Weights of a small GPT-style language model, trained from scratch on English Wikipedia.
Architecture: RMSNorm before each block, rotary positions, no biases in attention or MLP, attention and MLP in parallel.
MLP neurons of a small language model. Each row is named by its layer, matrix (gate and up: input weights; down: output weights) and neuron, and shows model dimensions 96-191. Each number is 200 + 40 x the weight over its row's rms, rounded and kept within 0 to 999. A neuron's up and down rows have the sign that makes its largest values positive.
After each neuron's rows, "fires before" lists the tokens most often just after its 100 highest values on Wikipedia text that the model never trained on. A number after a token or word is its count.

L3.gate627,222,145,302,180,229,214,248,217,236,240,164,247,180,140,151,123,216,173,145,234,229,146,271,205,205,226,257,227,204,217,244,103,199,199,176,247,260,256,200,211,208,240,240,161,188,236,160,161,128,163,114,188,194,120,180,194,192,244,299,195,159,157,99,163,157,239,241,218,189,196,145,191,212,195,233,218,200,198,137,215,180,201,154,193,178,230,149,206,181,188,167,146,137,260,158,228
L3.up627,167,241,192,241,195,217,226,250,212,179,117,198,198,285,315,254,240,197,221,200,204,183,168,222,167,239,215,157,230,187,183,209,225,199,201,153,231,145,239,152,196,204,177,239,209,165,237,224,186,255,209,226,303,174,252,283,245,262,158,209,183,209,173,242,295,224,219,201,187,221,248,199,130,224,160,194,225,233,191,243,203,156,145,234,242,167,162,258,175,276,251,175,202,224,197,139
L3.down627,152,219,244,182,161,211,196,221,175,108,129,211,265,258,242,262,179,212,227,157,231,166,147,193,195,182,274,150,189,195,162,212,226,228,201,176,249,201,224,171,228,166,199,246,154,210,206,231,185,218,174,238,271,182,227,241,266,233,122,235,188,190,190,272,234,210,236,275,253,198,237,227,121,176,181,192,208,227,194,255,174,213,193,173,251,164,172,218,127,218,260,245,209,199,221,123
fires before: " " 20, "W" 12, ":" 9, "-" 9, "E" 5

L9.gate101,218,194,246,133,194,120,218,188,168,165,174,183,205,204,135,175,220,233,217,162,202,192,188,270,176,226,243,332,228,253,271,182,143,193,167,165,179,242,197,189,134,192,188,157,223,158,159,220,211,222,152,160,153,226,181,241,192,203,171,311,205,267,180,168,232,223,185,197,218,187,178,159,174,229,207,191,194,172,178,155,177,165,268,203,174,227,153,124,250,185,140,172,140,220,181,177
L9.up101,173,225,209,171,152,231,203,195,158,273,206,211,189,156,192,249,200,153,152,238,221,166,189,173,143,199,206,217,180,275,146,273,260,216,197,173,233,232,193,230,221,279,131,246,133,155,190,217,246,199,242,192,177,176,269,167,180,155,221,146,259,223,204,159,206,147,187,230,194,206,214,187,204,248,217,235,196,186,221,212,131,207,169,125,210,158,218,200,127,180,228,175,243,189,173,209
L9.down101,191,163,221,181,147,161,264,138,191,205,239,177,253,205,219,185,260,260,197,159,167,194,215,231,188,224,262,242,257,212,305,157,214,204,220,122,150,238,192,180,102,262,131,138,224,248,161,259,175,227,138,211,139,278,306,305,191,198,140,224,206,190,143,179,166,176,143,213,253,207,186,176,180,171,228,148,208,211,208,196,189,174,187,256,159,210,160,198,252,161,188,218,217,187,244,261
fires before: " a" 24, " an" 15, " the" 12

L7.gate99,136,225,164,142,218,249,202,189,186,248,236,262,157,235,212,140,237,239,216,163,236,137,247,151,166,165,155,191,204,221,112,191,172,323,123,263,243,159,241,118,176,205,145,203,175,156,268,172,247,145,196,255,279,165,231,146,218,240,225,231,192,139,124,206,213,173,188,196,231,177,199,227,211,173,184,162,219,204,181,188,198,129,192,168,187,218,216,182,133,233,187,213,212,200,154,230
L7.up99,165,179,229,194,75,236,260,230,165,203,220,285,211,184,200,177,149,195,269,161,138,235,156,149,113,204,147,191,146,177,150,225,195,217,228,182,243,223,226,234,153,267,163,222,223,167,127,120,295,189,181,238,130,208,244,187,153,220,194,193,170,231,232,217,264,144,155,231,219,182,124,257,214,197,172,200,213,141,245,185,236,126,209,221,254,185,181,194,226,159,95,163,172,301,221,209
L7.down99,211,205,193,243,186,182,215,242,170,133,127,204,244,250,251,264,158,231,200,223,185,221,215,187,148,191,264,175,247,214,180,223,147,224,271,190,189,242,193,160,183,168,157,222,213,204,232,192,180,183,174,196,121,112,236,166,168,247,201,197,223,212,207,163,192,98,146,274,198,216,214,171,192,176,246,258,234,193,216,205,192,216,264,156,202,129,116,192,247,217,231,235,145,210,127,170
fires before: " The" 16, " He" 13, " It" 10, " he" 8, " She" 6

L10.gate654,194,227,170,200,175,182,208,95,166,180,244,194,214,179,233,229,241,164,228,130,213,233,124,270,247,174,173,186,209,184,209,189,191,265,140,203,263,222,236,168,205,216,232,181,253,217,195,229,181,193,226,153,182,207,156,161,199,204,243,107,245,257,181,146,161,223,185,178,226,198,168,214,191,174,252,151,261,222,130,189,239,137,206,182,239,178,263,250,220,151,196,163,272,196,203,232
L10.up654,189,214,190,203,217,181,170,152,232,188,237,200,166,195,198,181,196,290,244,175,332,207,201,218,205,141,133,258,206,156,171,175,161,167,213,146,260,190,185,214,116,170,263,175,215,198,202,251,136,216,195,161,216,197,181,194,219,280,172,159,201,241,185,205,174,258,132,226,278,206,162,169,157,183,125,188,161,191,187,233,290,226,159,205,250,178,166,214,163,209,207,236,190,209,161,249
L10.down654,154,232,196,156,260,261,267,223,234,161,231,257,226,229,171,148,212,196,243,194,206,213,207,185,196,203,241,221,165,158,165,219,149,178,248,205,233,292,197,171,158,184,172,198,225,225,221,244,149,140,198,104,176,143,200,155,194,207,153,102,195,213,226,233,237,227,219,188,239,251,216,169,221,300,193,174,222,180,188,249,233,208,147,282,201,180,216,206,205,208,236,203,228,159,198,267
fires before: " of" 27, "ed" 13, "p" 8, "icip" 5, "ing" 5, "ic" 4

L9.gate815,150,215,127,108,224,191,159,213,218,198,143,163,183,289,137,208,196,268,219,212,252,188,287,195,226,259,148,176,201,223,242,97,230,222,146,218,191,239,217,191,184,253,149,177,237,233,188,252,225,206,265,189,221,212,193,264,230,169,290,189,156,134,225,237,176,207,200,194,200,199,175,241,154,238,178,184,151,285,232,147,169,174,183,200,247,269,150,172,215,203,192,167,209,182,222,214
L9.up815,190,188,272,191,225,211,174,193,192,256,217,195,134,223,230,224,249,161,161,170,223,181,249,166,221,227,235,197,263,195,130,223,162,204,138,192,146,250,157,176,149,252,146,145,165,214,186,235,224,179,227,149,263,206,175,213,158,145,180,204,168,131,214,208,311,200,262,155,221,144,207,267,252,197,188,177,161,170,117,159,212,207,256,198,209,178,193,163,182,159,268,218,167,228,182,212
L9.down815,155,276,151,193,230,161,172,145,152,211,193,246,216,182,193,202,207,190,166,169,212,180,217,223,198,211,142,246,263,237,219,233,189,209,165,173,156,172,176,221,234,262,212,214,183,243,153,158,183,141,189,169,197,158,226,221,164,188,177,206,89,261,184,244,214,146,221,135,235,197,201,221,239,176,201,186,228,261,177,150,231,200,230,194,260,158,138,229,192,240,196,211,193,175,193,237
fires before: " that" 16, " to" 11, "ing" 9, "s" 7, "o" 6, "ed" 5

L9.gate753,243,275,209,247,184,150,212,137,207,149,205,163,204,262,220,210,159,195,161,195,194,207,260,233,201,232,58,105,258,261,140,179,150,193,191,233,201,132,163,163,173,240,137,231,156,242,249,216,179,124,254,156,181,180,216,185,199,206,156,213,201,171,231,203,197,223,152,182,212,251,143,192,226,200,195,141,224,199,140,185,210,153,221,219,213,178,229,199,252,235,156,184,139,208,188,200
L9.up753,254,176,218,198,170,208,260,197,213,167,211,166,220,169,169,177,134,196,219,252,202,189,206,171,189,177,229,214,204,191,290,190,216,134,236,207,188,155,110,178,104,217,191,254,234,176,215,128,193,66,176,188,205,202,252,144,164,199,219,244,149,197,260,245,227,187,220,216,234,213,219,251,252,214,177,191,189,99,197,185,220,155,218,217,207,200,123,208,197,239,253,224,234,188,177,195
L9.down753,202,176,134,179,224,155,160,249,156,205,248,199,202,241,187,208,162,148,231,197,181,166,170,254,233,173,49,147,159,144,185,248,186,229,229,139,183,282,164,230,166,179,238,166,220,161,213,149,230,203,190,128,254,248,199,239,155,175,141,246,189,169,235,170,186,187,275,175,182,191,242,263,221,228,211,160,181,222,196,185,185,220,148,195,213,230,211,197,208,188,225,248,214,161,234,294
fires before: "," 16, ")" 15, ")," 12, "″" 11, " " 10

L9.gate512,234,184,166,256,166,233,188,300,196,260,195,218,249,187,237,180,216,195,238,145,184,147,253,160,300,159,168,181,264,178,154,140,211,199,208,155,207,208,151,178,178,96,267,232,203,228,192,186,165,176,191,239,206,214,192,120,181,254,187,143,264,83,191,161,224,180,241,242,256,212,117,171,155,173,226,146,293,137,149,249,228,161,162,160,245,180,162,263,194,207,149,158,169,234,153,209
L9.up512,249,199,209,215,194,218,166,182,136,205,216,255,232,179,176,156,210,218,272,196,221,152,185,129,238,163,163,178,219,158,155,149,222,219,258,169,262,235,197,234,165,210,254,170,257,199,194,282,195,240,204,182,209,218,188,178,154,206,218,203,104,197,263,228,211,283,213,268,156,265,243,199,281,155,200,178,205,121,157,169,213,217,152,198,184,169,217,222,182,194,137,269,175,213,216,261
L9.down512,187,218,182,219,180,221,156,177,152,214,145,187,211,139,244,269,166,231,258,214,162,165,200,162,222,161,204,211,161,142,201,163,173,148,278,228,239,187,249,205,244,180,205,221,244,226,175,162,196,105,154,176,201,129,215,181,240,240,185,190,222,208,223,149,182,240,166,234,278,148,207,268,161,136,223,178,197,165,178,162,230,168,209,201,207,195,133,137,95,191,275,211,228,174,210,204
fires before: " of" 21, ":" 12, "-" 8, "s" 7, " in" 6, " |\n" 4

L3.gate313,188,252,189,235,276,235,252,135,233,153,159,262,260,207,254,206,222,159,170,162,218,252,115,221,166,253,164,231,170,199,226,191,122,216,190,237,308,240,202,250,163,213,225,171,201,221,202,167,221,261,220,248,181,209,183,245,211,151,190,149,208,183,205,193,188,237,125,232,253,194,168,174,176,250,68,244,145,229,204,247,181,210,203,162,209,168,237,190,221,247,241,245,199,236,126,152
L3.up313,158,175,117,174,211,180,226,163,171,256,208,188,201,192,220,170,191,164,143,141,153,207,132,163,199,176,172,187,178,165,209,195,219,179,202,225,180,241,208,200,172,179,210,180,222,216,149,173,141,202,296,243,225,258,177,189,90,213,216,250,285,172,212,247,175,220,145,204,227,125,182,187,241,177,97,254,233,175,288,169,239,213,173,148,174,231,225,203,248,176,159,254,172,215,186,90
L3.down313,161,151,141,225,201,199,294,168,217,211,175,220,161,211,201,193,219,187,232,181,229,175,169,206,328,251,235,238,198,186,221,223,181,193,131,224,233,244,269,177,220,121,189,177,139,203,201,213,204,148,225,188,202,223,168,205,133,151,200,244,197,112,212,269,212,226,183,216,189,165,175,213,215,166,200,227,218,239,248,175,212,209,173,180,189,181,216,245,274,160,127,225,197,98,168,148
fires before: "b" 15, "mer" 11, "ed" 7, "e" 7, "ment" 5, "at" 5

L10.gate724,164,192,157,283,179,173,248,186,217,203,131,177,136,221,146,162,236,239,181,191,218,173,240,217,262,202,174,247,252,232,164,130,225,95,233,188,227,93,188,180,216,184,211,227,168,253,184,157,204,248,196,212,231,200,188,242,135,197,189,148,232,250,104,205,288,184,203,289,209,213,192,163,175,177,201,168,166,204,182,144,186,189,163,269,174,176,185,199,199,223,213,225,133,217,253,188
L10.up724,160,146,207,164,148,212,211,210,143,177,206,194,230,249,239,120,171,216,177,191,104,224,230,224,223,155,173,227,208,212,146,171,186,238,215,224,185,204,221,183,200,125,182,153,224,253,206,212,189,208,272,164,220,179,202,203,145,160,150,190,249,199,180,192,221,192,171,236,222,245,143,95,215,176,299,266,120,168,232,231,180,237,224,149,187,212,207,197,173,162,215,183,261,219,107,209
L10.down724,177,199,197,190,194,228,189,241,260,235,179,197,217,216,172,168,245,246,188,131,221,246,262,188,243,194,25,140,164,263,205,152,206,172,183,195,189,129,208,217,203,173,208,172,238,204,274,171,151,128,239,140,176,226,243,175,210,203,94,232,297,205,182,174,251,170,177,212,150,231,267,245,235,145,242,250,166,195,180,222,247,209,195,184,128,221,194,198,175,183,218,187,194,191,133,244
fires before: " |" 54, "." 10, "s" 7, ":" 4, "us" 4

L9.gate438,179,173,175,156,120,189,261,159,144,261,188,209,246,215,169,210,291,196,225,178,148,201,236,279,194,151,158,246,217,240,210,171,154,177,196,117,261,225,232,210,184,211,187,178,200,184,187,168,202,254,282,274,139,178,195,257,243,119,239,176,246,165,146,156,220,271,106,235,246,200,169,214,158,186,233,188,143,232,147,191,213,164,217,195,188,240,166,165,217,158,219,155,244,244,245,207
L9.up438,143,137,196,205,173,124,234,254,162,223,258,159,170,207,172,229,217,122,240,142,276,204,248,198,293,196,204,143,221,289,154,177,263,224,207,214,214,226,163,153,148,189,158,195,152,169,153,238,194,205,219,204,203,200,167,284,226,208,235,182,174,226,140,182,201,243,270,241,239,152,161,179,220,225,202,242,207,168,252,188,205,198,147,213,212,152,183,129,189,247,221,180,184,197,201,159
L9.down438,182,202,179,246,181,214,211,160,236,242,222,233,261,222,147,224,304,210,253,210,161,173,206,178,197,100,224,156,176,246,240,218,194,252,213,206,198,198,145,193,228,198,190,238,169,167,188,208,174,215,160,263,134,164,290,224,133,163,105,240,207,201,175,169,210,240,189,265,223,225,241,209,201,168,230,161,156,162,181,292,179,209,205,256,199,213,195,188,205,206,183,166,197,231,171,241
fires before: " a" 16, "=" 12, " the" 10, " to" 8, " an" 6

L4.gate728,234,179,181,206,161,183,172,204,208,198,141,290,180,181,240,188,201,210,122,158,140,218,206,216,151,231,144,124,249,159,197,202,189,170,220,205,217,173,136,200,197,235,223,210,218,219,186,270,235,216,211,270,215,256,263,166,224,194,221,217,113,151,206,142,203,199,268,217,248,244,187,175,170,228,199,280,220,137,207,220,143,116,191,288,220,179,229,154,224,226,176,198,170,221,238,164
L4.up728,138,173,196,221,192,211,214,180,175,236,85,224,213,236,262,114,196,150,194,226,182,231,226,180,204,133,195,176,174,211,233,188,192,264,239,185,166,223,192,167,211,172,208,242,256,234,225,212,192,179,202,186,245,189,245,124,184,223,228,217,210,141,174,152,282,138,203,219,135,245,212,177,153,112,280,143,171,200,280,180,249,146,154,214,222,171,168,214,179,187,158,159,189,212,216,178
L4.down728,176,175,205,177,260,211,184,207,146,283,98,195,264,200,260,179,212,173,210,228,257,234,261,228,234,142,152,119,162,181,235,193,198,165,256,207,229,172,289,185,217,201,188,221,248,189,292,227,226,210,218,189,280,131,162,188,242,279,120,187,188,262,160,192,239,155,209,180,200,216,169,160,187,162,223,171,124,238,235,193,280,126,152,186,164,230,155,217,161,206,183,170,217,244,102,166
fires before: ":" 23, " |" 14, "A" 6, "s" 5, " in" 4, " from" 4

L7.gate162,180,170,214,223,155,175,183,179,179,134,198,229,169,224,178,262,178,214,146,251,203,188,203,182,222,166,189,118,195,195,172,227,238,200,240,252,172,236,240,254,174,241,156,208,197,217,178,165,180,264,217,219,191,221,201,177,189,203,217,240,153,213,230,183,217,185,235,174,172,210,236,168,178,240,199,287,225,215,209,203,147,127,146,194,273,185,207,233,105,178,204,300,172,173,157,156
L7.up162,199,171,193,95,144,130,204,203,294,167,182,241,191,200,162,269,212,177,206,225,163,179,207,193,124,237,218,164,216,205,140,190,233,197,187,250,212,132,209,206,200,200,185,211,215,236,229,138,227,177,169,201,134,144,216,192,221,204,236,238,218,132,215,181,239,221,269,181,209,211,257,182,184,221,207,248,202,191,167,209,209,228,131,200,210,234,240,131,188,165,183,205,148,120,169,120
L7.down162,242,72,211,231,133,146,202,160,260,155,197,185,198,148,135,223,214,167,174,243,171,149,239,204,238,204,156,224,223,187,236,214,211,180,228,144,138,239,162,139,248,214,234,159,142,245,260,189,226,247,215,193,186,181,194,220,213,207,174,210,267,233,180,203,230,275,273,200,203,200,210,170,160,173,187,331,167,197,193,164,264,182,203,201,155,173,155,216,221,205,226,232,129,160,155,160
fires before: ":" 19, " by" 15, " on" 6, " in" 6, "ition" 5

L3.gate662,238,189,299,246,269,203,206,164,176,239,166,196,179,155,225,164,173,179,151,144,198,237,235,227,163,188,170,143,161,170,151,171,176,289,199,230,212,149,175,236,141,228,212,128,261,215,249,187,209,248,186,149,188,196,210,188,230,169,182,205,247,178,213,164,246,179,244,245,238,147,199,158,199,198,141,197,182,232,189,186,224,251,174,220,249,222,207,213,167,237,181,204,159,158,230,211
L3.up662,261,189,305,201,197,192,244,201,132,161,158,218,175,133,166,159,203,221,198,229,160,164,285,123,171,243,240,179,217,219,192,215,204,224,164,215,210,184,202,144,191,210,238,221,192,188,200,185,183,274,178,189,252,155,146,181,230,208,209,180,138,199,120,219,152,183,262,234,159,204,240,139,164,172,187,250,253,154,208,210,206,258,202,142,213,163,171,144,169,165,197,271,194,182,172,140
L3.down662,227,216,214,213,150,203,154,215,99,195,192,196,181,148,195,202,138,267,172,217,211,177,286,199,175,235,390,221,199,214,219,204,231,198,237,203,158,173,270,164,135,193,288,215,139,237,214,206,159,202,200,184,245,203,170,169,214,229,197,123,183,223,170,237,135,245,154,188,175,270,210,129,191,209,225,191,254,156,229,219,223,312,191,177,210,142,166,185,150,166,159,229,192,209,190,110
fires before: " /" 21, "W" 11, "E" 8, " S" 7, " P" 5

L4.gate231,301,176,203,152,264,209,205,257,251,319,180,167,223,134,179,193,195,247,180,204,191,213,240,132,270,272,201,191,194,200,180,121,237,149,213,201,174,224,149,138,171,216,222,222,159,184,200,195,185,249,207,208,217,149,165,156,71,240,160,237,243,139,157,253,119,277,140,225,220,229,232,217,183,125,266,215,200,186,224,193,131,179,143,220,157,255,276,206,180,207,246,120,196,285,241,226
L4.up231,251,199,205,160,216,155,209,191,198,173,142,264,176,235,141,115,196,157,195,155,139,227,243,218,247,131,176,239,173,259,163,165,239,169,165,267,190,140,253,231,220,234,190,218,247,168,208,136,242,177,226,174,197,217,204,257,209,196,168,203,229,140,196,140,220,131,209,193,140,181,182,245,206,228,208,235,243,258,221,188,278,196,239,271,216,247,156,203,221,239,286,237,235,155,134,205
L4.down231,256,175,225,160,228,236,184,165,197,190,199,240,114,189,118,203,184,198,208,191,157,225,247,252,232,148,279,163,171,259,210,203,226,186,144,237,173,171,132,221,145,210,168,194,171,178,218,146,266,136,234,194,202,192,200,218,200,198,185,185,274,121,215,129,155,136,182,237,155,201,216,209,187,171,232,170,229,239,218,220,214,175,242,255,225,247,181,201,213,176,274,226,314,207,175,220
fires before: "==" 16, "===" 13, "|" 11, ":" 8, "-" 7

L10.gate223,108,143,242,181,170,96,195,235,207,256,228,145,183,158,179,140,135,170,161,166,165,284,189,226,206,197,189,255,271,242,200,115,147,204,153,155,232,190,175,178,184,193,205,199,163,212,176,91,174,144,159,244,194,262,115,238,141,207,210,151,248,222,188,202,187,205,271,221,235,183,253,179,198,264,205,169,200,221,214,238,236,270,214,201,272,200,211,205,233,216,163,236,230,143,182,191
L10.up223,89,183,193,243,235,178,139,254,202,198,215,211,218,178,123,166,152,135,202,198,201,230,191,163,185,263,216,204,307,264,211,134,193,167,218,195,220,235,247,174,251,256,177,194,246,139,173,139,307,210,292,193,283,182,226,200,195,225,291,255,196,169,172,227,170,160,195,235,217,204,274,211,259,212,168,148,205,182,243,270,140,179,277,225,219,168,238,261,206,169,167,225,183,217,209,174
L10.down223,173,243,236,225,149,168,245,310,193,264,265,202,207,164,270,234,243,158,155,186,204,138,134,207,216,200,152,242,206,260,181,171,191,180,245,208,144,259,240,228,195,176,154,196,231,119,164,195,249,168,156,175,258,191,274,277,170,195,209,151,216,246,218,196,194,223,256,191,210,241,193,130,170,242,232,147,219,266,214,156,187,190,210,178,202,156,222,226,257,160,169,174,221,263,174,161
fires before: " by" 29, " in" 18, "." 7, " to" 6, " on" 5

L9.gate201,171,156,233,198,137,196,220,94,173,184,190,268,214,211,242,194,175,163,223,209,220,202,216,221,239,161,197,192,267,198,180,150,196,246,207,209,248,164,163,129,189,169,229,274,160,201,195,202,174,257,267,228,197,277,291,180,193,229,165,191,200,206,211,217,169,252,241,208,192,220,208,161,206,161,228,193,154,121,165,167,208,169,142,204,266,214,291,210,207,216,202,95,207,231,253,186
L9.up201,263,187,130,195,77,182,211,174,218,168,251,275,249,158,130,218,171,175,137,191,118,223,176,197,199,170,125,221,201,198,200,259,160,141,183,174,126,154,172,147,261,163,233,224,160,180,182,284,66,258,187,172,205,225,179,129,183,172,154,195,208,267,222,189,191,210,197,253,188,221,208,163,203,184,200,154,169,152,241,206,181,213,208,214,226,205,247,227,212,177,198,178,286,196,222,216
L9.down201,223,168,242,234,150,199,260,198,245,177,210,151,246,187,177,261,154,149,155,229,89,162,269,216,256,147,58,157,244,208,115,261,210,255,193,212,169,243,121,259,258,237,257,263,240,220,226,269,196,263,206,139,241,165,212,137,193,191,195,220,164,227,183,180,187,159,160,238,227,181,222,124,211,172,219,231,88,176,258,204,193,197,254,261,165,219,199,218,294,177,190,175,257,254,229,260
fires before: "." 41, "," 8, " (" 6, "d" 5, " " 4

L3.gate311,205,166,177,187,173,241,225,170,235,153,200,164,276,175,200,200,161,165,268,154,171,173,190,258,195,234,192,274,157,142,99,215,172,286,211,213,259,75,268,180,228,162,239,205,250,216,143,188,219,91,243,206,161,143,183,142,175,181,204,100,210,200,236,257,215,145,145,156,178,216,207,230,189,185,214,228,160,150,220,188,224,158,226,195,229,270,192,271,188,179,145,205,207,284,220,263
L3.up311,138,173,236,198,215,128,208,168,158,232,190,189,159,163,174,207,199,168,244,260,247,196,189,114,221,203,184,179,185,239,197,261,149,246,169,161,186,113,202,237,192,186,208,211,136,226,211,227,209,166,179,141,190,224,179,223,166,228,214,251,209,153,74,287,180,154,219,204,196,159,181,272,269,119,198,200,263,146,171,166,156,118,135,222,157,204,205,201,190,189,249,149,241,104,175,189
L3.down311,222,200,169,257,154,225,232,169,194,281,253,195,150,261,195,202,261,217,272,191,146,234,192,172,201,169,324,235,148,217,180,160,191,235,128,209,226,170,220,222,183,205,210,179,224,182,277,266,247,181,205,202,148,159,169,188,271,212,174,212,155,229,178,157,163,227,168,215,181,176,241,196,218,241,231,210,157,227,145,219,267,177,227,190,231,215,131,193,260,189,166,254,149,229,131,201
fires before: " The" 22, " He" 14, " In" 10, " It" 7, " S" 5

L9.gate98,178,118,201,206,223,150,254,157,278,234,208,255,186,236,216,149,240,188,176,248,273,197,201,245,239,243,222,214,182,212,163,181,211,238,150,163,219,238,260,187,185,216,268,287,271,174,264,207,241,229,170,198,219,175,214,207,152,184,194,188,231,140,233,159,168,192,158,233,219,153,249,251,212,133,209,247,212,180,176,188,173,174,152,212,220,261,95,228,203,184,181,219,174,186,224,185
L9.up98,224,249,255,253,164,187,276,247,212,239,192,215,229,170,165,300,250,195,186,209,225,256,180,140,206,248,254,290,168,203,170,210,171,200,182,220,220,237,226,187,171,166,245,242,214,195,283,192,213,133,202,178,215,155,134,224,163,198,147,155,191,215,191,180,194,200,261,233,244,182,184,173,168,144,177,264,283,190,190,186,218,179,181,221,240,253,153,273,216,279,171,268,178,178,185,144
L9.down98,161,209,200,187,238,165,239,211,224,207,197,159,191,218,189,159,187,175,150,185,273,216,259,189,253,199,232,195,186,196,252,180,199,182,188,214,92,174,181,224,228,232,137,173,235,166,212,233,166,174,193,188,220,174,160,275,207,171,106,202,190,251,127,213,230,256,206,282,185,181,174,215,256,271,173,178,160,275,182,160,178,221,230,211,214,160,216,162,252,193,208,244,105,157,189,144
fires before: "ed" 17, "or" 12, "ation" 11, "ment" 8, "ing" 7, "ig" 7

L7.gate199,244,221,234,125,96,171,145,225,283,101,186,186,221,219,244,277,234,221,158,124,292,220,192,124,205,217,177,175,127,182,165,200,263,213,214,180,219,211,172,222,218,133,195,218,186,264,170,207,185,166,178,171,285,247,212,267,129,207,189,205,179,69,130,96,194,185,190,164,234,228,218,219,267,176,201,225,164,138,211,142,206,214,180,172,229,214,200,172,223,177,259,204,213,181,214,156
L7.up199,273,298,226,174,169,230,171,192,242,242,201,225,193,134,237,241,264,224,238,153,176,156,217,260,223,184,214,168,157,258,164,205,197,179,170,261,183,210,177,176,237,190,149,232,220,246,158,159,196,141,205,176,308,212,205,177,232,186,160,176,237,186,209,190,233,110,240,229,179,209,242,268,255,216,201,195,211,203,166,214,213,188,205,193,213,148,184,207,156,257,251,248,197,214,226,275
L7.down199,239,308,227,204,152,214,188,180,239,270,108,224,191,183,200,192,240,221,156,193,244,195,259,168,246,174,113,188,189,208,177,149,238,145,203,249,305,219,167,164,173,215,216,241,209,238,199,193,216,135,177,203,201,167,247,164,204,181,131,175,162,179,231,202,157,179,243,182,150,146,226,218,166,169,246,152,214,270,178,203,160,235,224,230,185,132,210,223,154,245,156,236,214,177,198,209
fires before: " |" 38, " " 9, " |\n" 8, ":" 6, "a" 4, " C" 4

L10.gate100,140,162,207,237,302,235,191,207,201,195,197,200,208,210,198,160,266,150,213,190,255,240,164,191,147,196,113,156,241,176,225,138,243,234,226,188,208,214,185,208,187,197,217,144,236,216,250,190,194,234,216,198,221,193,180,239,205,160,261,204,209,168,159,169,226,194,150,186,209,193,135,189,256,193,157,191,192,193,219,177,118,266,78,194,199,128,194,271,189,216,147,242,225,189,285,151
L10.up100,161,190,198,175,208,227,160,170,195,223,243,212,223,205,275,127,225,230,217,254,131,202,178,230,235,189,183,171,162,238,229,168,201,223,152,177,129,214,204,159,221,215,201,206,203,203,171,154,259,217,201,192,215,234,230,200,214,212,217,188,217,235,221,223,222,172,199,211,169,212,203,210,227,225,134,285,181,217,209,221,216,140,233,209,207,219,123,190,164,247,262,221,129,187,163,208
L10.down100,208,243,195,253,199,265,200,194,161,255,189,214,291,185,291,232,163,227,193,174,238,187,238,146,187,261,256,146,174,181,155,218,131,141,206,312,196,271,223,253,152,215,205,191,187,246,265,242,224,221,244,142,278,139,254,245,164,151,201,132,163,215,224,207,227,224,161,242,190,142,186,212,257,193,247,226,234,195,265,155,180,186,151,240,227,174,256,181,175,221,251,223,269,156,195,187
fires before: "ed" 22, "ion" 10, "ar" 8, "ing" 6, "ely" 5

L5.gate684,270,152,137,260,217,135,141,229,222,190,146,119,190,219,226,184,235,226,255,228,208,118,224,200,200,224,133,206,207,219,191,182,154,169,189,165,212,133,199,189,173,234,201,245,243,172,234,206,205,166,181,171,246,220,185,98,252,283,208,247,243,145,171,168,206,224,231,206,221,207,228,242,182,168,256,238,130,194,277,276,216,144,194,194,230,189,223,201,212,245,213,233,255,224,222,173
L5.up684,232,202,287,270,250,168,193,191,252,187,223,236,171,226,157,212,264,195,241,220,267,248,266,164,97,226,165,232,204,253,172,173,179,215,246,167,229,159,194,216,145,205,142,225,309,185,210,241,256,216,238,196,173,240,200,173,212,191,175,244,267,206,198,154,224,202,174,193,236,246,268,188,242,171,187,138,255,258,219,251,246,179,198,202,215,194,158,225,204,235,242,213,231,178,218,229
L5.down684,250,209,168,210,231,255,181,204,249,209,204,188,138,181,183,163,234,235,227,143,183,190,261,170,200,235,204,195,201,223,201,168,203,169,168,156,225,157,194,227,165,193,175,174,163,187,193,234,254,202,174,121,226,131,262,116,201,204,226,217,211,179,192,158,181,178,215,260,227,237,197,180,194,216,182,216,143,223,247,230,203,129,192,254,204,285,267,239,169,221,219,258,183,252,246,175
fires before: "==" 29, "===" 15, "|" 8, "====" 6, "S" 6, ":" 6

L9.gate357,227,153,207,197,212,158,202,234,253,215,248,222,200,252,193,162,192,186,121,191,274,176,124,250,228,242,212,147,117,186,200,200,209,242,222,232,259,205,200,196,203,278,177,143,188,198,157,160,203,206,229,237,240,215,162,212,118,197,177,158,222,217,110,269,234,159,180,198,207,225,291,250,211,195,231,180,142,217,225,133,199,222,136,183,176,230,232,238,235,266,178,220,159,202,243,160
L9.up357,164,224,185,212,206,169,183,243,190,255,187,193,186,183,169,214,186,217,142,167,207,226,215,187,212,250,246,259,278,218,165,157,245,254,169,196,167,162,154,165,131,196,190,164,164,226,228,149,255,201,151,156,271,271,161,303,133,214,217,199,212,200,206,126,212,251,269,150,197,220,192,199,275,161,173,276,182,206,212,224,162,191,149,151,236,263,219,219,220,190,100,207,176,196,180,231
L9.down357,229,177,224,125,157,167,168,248,200,172,196,170,227,172,180,193,162,198,123,135,215,97,185,153,286,245,136,193,247,174,160,156,237,186,254,174,220,243,180,207,149,216,207,146,188,221,178,190,216,236,122,197,197,236,205,228,221,176,187,212,267,236,194,189,209,231,231,157,180,217,207,173,193,148,148,236,198,118,249,185,244,209,141,187,180,210,165,249,219,171,231,146,228,231,131,241
fires before: " by" 25, " in" 21, " to" 7, " on" 6, " as" 5, " from" 4